config.yaml
n_kv_head: 1
d_mlp: 512
vocab_size: 2048
norm: "rmsnorm"
norm_place: "pre"
rope_base: 10000.0
rope_fraction: 1.0
qk_norm: false
parallel_block: false
init_std_down: 0.0
optimizer: "muon_variant"
final_lr_fraction: 0.0
batch_tokens: 16384
train_tokens: 111200000
steps: 6788
MLP neurons of a small language model. Each row is named by its layer, matrix (gate and up: input weights) and neuron, and shows model dimensions 80-175. Each number is 128 + 24 x the weight over its row's rms, rounded and kept within 0 to 255. Numbers have three digits each. A neuron's up and down rows have the sign that makes its largest values positive.
After each neuron's rows, "fires on" lists the tokens most often at its 100 highest values on Wikipedia text that the model never trained on.

L4.gate411:136125112146130147163107099155136169148162138117128130100117135131182100141147109150116121134091141110161123122129112137125146170114149094127154146131121087196091096111133130102095123128087158122104140137165110137134098154134140112136147123140103099170127120142152169108162089133093135114
L4.up411:112131112130136150132080108066093117125083114146145148105120090123118120109130094168164136101074153104113125128181144106105109138130163108069113132167120129161171128169103114106089112150088103109130153090137127144111096092152118182122113178138105148158153097103125159142117136123082115132
fires on: "al", "li", "va", "na"

L7.gate412:123102097137097110092136101126202129117103098155131105091140102091129121152152120121113161122124115155108132087090069116086109159101091125109090129120137130157101087110155143128119136128138113079144198117136108136102142146138066123119113129155102119153135107142124126148055122106167103133
L7.up412:120118088139129122103167091140094102130136141134156144126112142123137159125137117097133163144120139106119164129137165174140108135133150126116136143122107154132106146143144135130112157113183134092144103121109174145141081144143131127159188134146105142119088133122150145150109153132129126123
fires on: "ed", " on", " began", "cent", "ent", "g"

L6.gate64:115151163123144130164136118160152088133095142154100124156146114116151120113105140078098135132151097184117143122062143096175114146146101083100136119094100143151172156140169091098156132107164140078132116104106158141129132101187136143149148128145112098139115144166134106155105104136117152073
L6.up64:142139135133099134166097150115121112123116141105134188145164120124093078123140158145124176166100126105121071111153129120157125102127116116098146125137126114119134152129139111134109137152150121128143113113087094080103128140137120133073077135174112166133118117137158150122141134130146103136
fires on: "ed", "y", "\"", "elected", "d", "red"

L6.gate488:130122114129116160132107110142114125121100112131118122132106146140083136148082097146135145076141143060111160152122096124148152111109106077118138182116136199082125171140151155134138130098132107116137112163132131114148101124122111151144135151101118100118084078166160124106120128142133107125
L6.up488:152152167161139154127132119116149106142122077067163096169098131129130113113103121113119131093134159136148148138137157149144103161117120173106133125141105138129106131110122095112138129114152151119130070123170120116149120101157129123157170141095171149111202123113112113148070154097126108140
fires on: " O", "o", " He", "e", "ho"

L7.gate194:094178067168123106087114122127137119136144140110093118132102139171088119162117098126084138126150166135139138106074152130091103143174113130138106151121114133190137121107130165149124098147120118138172127127136144117125147122133152161163145134160085148140163185124128121164110102147115111109
L7.up194:136132094142107106197119151114127086134146145129099139140137159123157169110111114142162139102132105160117159124127166113113135145117109124178086115132128104150112101129158127167150121109138121129103164137194110141082185135109122141167126119155107115133110119157115097145118115118109086129
fires on: "t", "c", "et", "/", "b", "w"

L6.gate150:112135147101108064120146125126110140115104139140129137084096121120090099124129098089164108161122119162130131111149136103118120150078142096134139118080146132140192121112130177079096153126106110120152116155128096170159171118133126115200121147137151126135130084119134171160153167133107153136
L6.up150:131111113136165134117111118144096117112113164147140168113134099092184118134156123070163123132091120090116111166179114178111094123126127110124139119090137147124156113124135121126160103151112106161126060102140133101121127114168105160145135127106170139167151126100186128115072133127134146107
fires on: " her", "'", "s", "lan", " their", "ish"

L6.gate487:120136051107109131115160132138131145136107103139120178143098126125096129137137152119149108103151148094094155143170151120113132127154112100149110115135120120128149142141142133121125103111112139161083150136089137139115096089170139114124117139144123168125143142149077170092095141148121138121
L6.up487:117171110116099145097124107133125132120084090121148110164145174080085139129095130083126128150170086135110189147112135131130123151130127137147156121124118136097121185134124162121193130156078153104126154127111147148123129140162125132141117150135127127119130104139079134124121125174131131097
fires on: "ed", "al", "as", " debut", "ab", "re"

L5.gate238:082133086097130126130157145111106138154130150113114106092190147162134108161121101126141132145145136103128134163125175189079108119113136124136129119123138144150119151114123135158129140176130163122069140150160178118137171119128111162122125116106151107153145093113131129136175134117126143142
L5.up238:146118177125168140147127181122167144120155158133134097131124145094184126125104134148144133118164099125164120101136156121130132109144126160119082110145102115144124141131164131083117134133072124118115097136115113091122129110175085090157162163132110138124152169112138122126116087135129135159
fires on: "es", " with", "s", "is", " and"

L4.gate451:109111103105150071090108089089131103135130112105087126121154142122148097110136134119114119121108146102130092118091115142151135139165120159157132111147177109140128125158132146083101112095119129142125110125130113126131147151139100147126177125171143106115161130102092135081135070122190123137
L4.up451:133121108111162074086132091117138160135150103126125119130138158119164112128112122153089129115134138110100074173139112141110136090125098145153137132124143108117112110154095123092115131153150114132109111136142102152166128133170067132088116111136055138163095125117098087110135100103157114130
fires on: "ol", "d", " in", " In"

L5.gate222:107125103085120099135080146140104153121129136156126116132107153116113152125108122149104145089085159146104128143062076176164164098122136162141103126103123128117141149144118135171143141101179134173164113180139086117158078114113107164130143132121134111127133127132165103141120133146119108106
L5.up222:108129131103116121149108091160132139083108125096167111112105156131068145087112139081111129131176150106148145132110097157148138143157148129124156092116119107160101166166127164149116138146183140126176124144147108130128142146092123140175092118114121089107128110132134124121133121125099141115
fires on: " O", "o", ":"

L6.gate486:158135100126160104145165096107166143097148107120129145152100110122129172181113157067108107105124137138149125110107136092136140085152140109135148090121136110156097154127135162129113124166102092140108098122067154112083161121120112172130129116156177120139137139105127129093088138107133136133
L6.up486:098114106121150131120124122117122144170131106112099127135129115098115125149139108128103127120109126118150162145096166136099147157143113155108088074142106142145106095123123122105123110158083128135107079095090225169106095115078144130143126157137187076109161100132129129072120148112137153146
fires on: " St", " st", "w"

L3.gate94:132096091137107123091133093158100083103132134143174133113129141097142129130047126102112176160125130128146113126126189154152107104159138108128130118107092118120063085147112120116116135119164114125115073147130155157116136121097145123131174139171102158125158142157102136142192165104160085135
L3.up94:114089112149121103142123113152118114178137148121132136120146121142123109166126125120119152152087151123129080148121152123169161127133135122124094146124129115127101072125117126094127133131157065138106126128178134129117121150112132110176123122096108174149137121149131116108157153085105093143
fires on: "re", "it", "mo", "as", "er", "w"

L7.gate279:140117094155085098124125103100154128144162145164129142139128124112096095141157123085111139126115145117154136130144122166184133168151117100158130083129150080145121110096149163135142165138141107115103144130102108124158176203075106122089078123111147136138113130134187165116126104157147128094
L7.up279:097124152126131129139104138113114069156140159159113095154126090099127127119112114090117104096128110132184152140135148112168126134161124112106112117162165130120122104170205153136148128150096125176086169113130094140125100138103106104139086159128141148135135149124171165097156087123158138107
fires on: "al", "ent", "ban", "ar"

L3.gate198:111141104133173074106135117136151110172147120129160119115151138100137131116173121119160115064105161119116131116133070147125155151168104147135115131140099113176091142139145160141117123157123107153162136121144135176119120128103122111132099144127130122090124131120156154119161103151089174153
L3.up198:107125119155117117146133122140132116067156090117055111091136096171070142174115119117102130123120137110158104124140144124122147134182096140102141121117146133118122124126133132120162105168157118111078139110139110146127129118127073130086107127123115120128164141115113140142130147112175166134
fires on: "s", "ver", "ar", "al", "ate"

L7.gate32:110152110152102094096174121185132134132143157128131108119117111138100106116125120139147133164157127188106170086100125097033157138140138133109143131109091149140132089153133116128147140093142123101112068111121115152148160141108105115104119165134113111084130119167146142092144143138126121118
L7.up32:155108100182135082129132169107152175152140129152114097153151162138106116099127153146138147163166123162170128171185187102116139130170087141092119135143140086119091095122180123153136154080123123155100094139136130138135163123119145142082100161151165124111103157136091093082125136119105109108
fires on: " D", "b", "t", "l"

L6.gate506:135089155106135143105087152106133145132109136117119165140119134134143110151130126112106113169137162122090123163136097143160067130117119138109074111137125153122142098140158120118097138116175141160122087151115151111125129131138124165114135117075105118143092101137130108072126123131150085155
L6.up506:106123131127102147127103124164137110147183122135124157171174125146105131035128114112158107127105105070168141101101140171098128130117109117128155146157130130146126122132133137121134137111102141133134120132131139119151150122147146104123115142081093132120121141145108128151114115079175127063
fires on: "o", "ho", "e", "to", "u", "li"

L5.gate88:152114143124107104131134147142129117142126149102110060120128142153117107090127147107180097100156116096139121151127141134149125117132105133172109098117112120085127159110163115097099151136118152174169137078135149087107156175116127086129145136136125122089122160142113136178092109162130195114
L5.up88:132109148130113196163110138107170122128078128119156102091131141161155101121136153132106089110165118057124145126113123101129175144132102119139101122141119102169122099148126134142120142068113170104140144146169113129145118130127117083180121121149099142118078113121135165115146084165130125097
fires on: " or", " and", "==", "il", " have"

L5.gate301:131108110119153155152136155167134114128162154148132126119141114121169119102110159091119157096141089136144155115126126087106123100093143125122090082153123140175108131112140097123162173096146182112103162095090127175125100143114106093135104164116142111161132129095139127124133113134159090129
L5.up301:135104112140152116129112133130125126151143100083155134102126092102119097100135131171129119107110140107139144113109121124142108093178125126077131092079185150149122097111096105105097163107176139152137165119109096153158114107177140126159081150174168114126137140113088110133101079110161109093
fires on: "ing", "up", " that", "ship", "ary", "round"

L4.gate138:122117133129130145165079133134106096103112105132136159074124180134103101151147145087148085097127127128158167139112121123115141118105085113151133136107147151144166114126149132102136130118133147150133147130145114127116143140109120120142132115162102177130163160177111131147126063143138143134
L4.up138:115113103086126142153087138148166142116134134160083120123148107131125098138122113151156124107140164122106101128156130112152197119114113124119130077135144143113113156106120116112127200109140103134127164166140066153130116117147117077134121128195083155132147125167130118116138125155102110114
fires on: "ver", " or", "ed", " for", " and", "il"

L6.gate178:145096109094155132116155124126160132096140100133087117151131128147172135186123107101111129134120195117132119184124068180108082126121140139121119130185155153134139153176128126166133116184167135142168121125107124132108109151139105127097121079130125137102168130156141124110142112112123145118
L6.up178:129093151097123156165169138160116147084183120151121099164169150175120135100123099113157161135173168141127080161134117093094159100175109149102116107214106132140126120102120097116094132115101154128130128137126111121111141125110117128139100097133138125123154130077151117127155124131129113122
fires on: " with", "d", "ig", "mi", "ti", "s"

L4.gate46:126145128142105143110165103111157129112172128142137147128160144123123112148115127150141127130130147130111108117133101151142092127140132135134133136143134118123114113140116129099153124116159126170094094161159101149121170127145155152135102121108100143155123156166149132115180062118167102138
L4.up46:133113109172144138113133133128111118156160131126122091130097130114109116076104116135142140150126143087152144137134157100097088145134111122132131123137131123154133140116120107150093169087161113137145096103105099104123091143142140154112143139101148115058133150158114122138155154114129110085
fires on: "u", "it", "re", "un", "ur", "o"

L5.gate31:168146151106142113110095101132154115139088135137102183189153129120115137163135091130131133106154128113092124106133160132133147150141130109094159110143147102180124098140143138166114168094125141118103148131140095138137110155122084168115107129107134091139149127147108102092116087144121150104
L5.up31:138155109158145107129140123141111135110128115137128152174123157094121152116101161098174126161144106089098103128095115098113155089173110147109144060155142108122081128171163150100170142126115130078159158133127098146154143096117149104091109122097161099123126136090117094093127137149123125137
fires on: " Nor", "er", "n", "s", "al", "ed"

L3.gate422:140115159077111117147074185140121122095145112124105118123148118104106105132137160118131109083123090126171142117096136105162113099196115153069107172124114152138131122125131137098146127132119136129115123154082124105101153058095137145107102142157101117166172119114118139121085142102108116116
L3.up422:121143101117075126125120111105111168087095125107158133168140138060139125157144132115138113146121156147140123155098155105121104114141189138097144157124126108135112122105141109094118140134156135113113114118125122135107143143134116125078094163161104131154156154120114135114114118116123134110
fires on: "ed", " of", "ted", "d", "ven", "ant"

L6.gate109:149142121174127146143157097137084089135152097112102102103121160067154087117108136101136080118161156129147138126150161135076156096117118138127130137105124151144132119115127089177118149156133108104141094080124098143116146153134106123134150132131135120130122156176114129140091115134135146112
L6.up109:130161121132132177151150104143139107125095133117129131090143119124138125103118171169140128130102135092151122140165114144111120123186121140167155129099125095163139137073111116091131144107122105103123165137153114142142138149129147176153135188170160170152071116122121129191132142141142171111
fires on: " and", " or", " an", " So", " out", " Se"

L3.gate293:095158135141108175149139112144161131127135115138093130124117114093137141171128097158150113101091110120125133104147088129089123146126104093088095155116110123132142137088128124122139170117092146116171108122094142109142112131115116163141179130158117114108108122151139152136089144116109125103
L3.up293:114159134137128113111128124116168121138113126138105104110170184138131130120131100139139127118145177111128148114104138147150115171083108113087126195127100158181126099123086132109151160080115125089151183115085146094128116186118109091123138126158156151171117133111163122122117148113166113084
fires on: "ed", "ing", "y", "cent", "ful"

L7.gate372:160166182102097127138135141133132162163138098131138181150131118126113123128122088143109131154098150125126135121095121157097152142162100115097140101140103151130138151125148142133119132113091149130112121112067178137119131110084101139129139127105154110091121117101122159080125125116158113129
L7.up372:126106097147127104126127164135150093131159098137124160111147188159112107149154111148117174137137140119132197104110131116123115122132085084130144115116152173105187144121149121059158115093099128117095096160099137125109144152097126142147136142124146108156097091132149087108123151109145127107
fires on: "s", "es", "ed", "ing"

L3.gate335:106128155083127086138138137102139124124143152140157102111137128123105114139151115076149106104131139115131093166120071137145155086156129169140124126112100112117086114105120091128140121145143172129153132173123126118163110133120096157127102100145119135163131177091094127085150110148132108061
L3.up335:118146128128127115160151043100172110125124118108128148193116106180112142147121074154120124147151143126127105163105107147098145116139118121178128090138139101075168115197105139131179094178167117129153125165149106133137146138150128094090121155146123135081140117091146117160145122098137097103
fires on: "d", "C", "at", "ol", "un", "lo"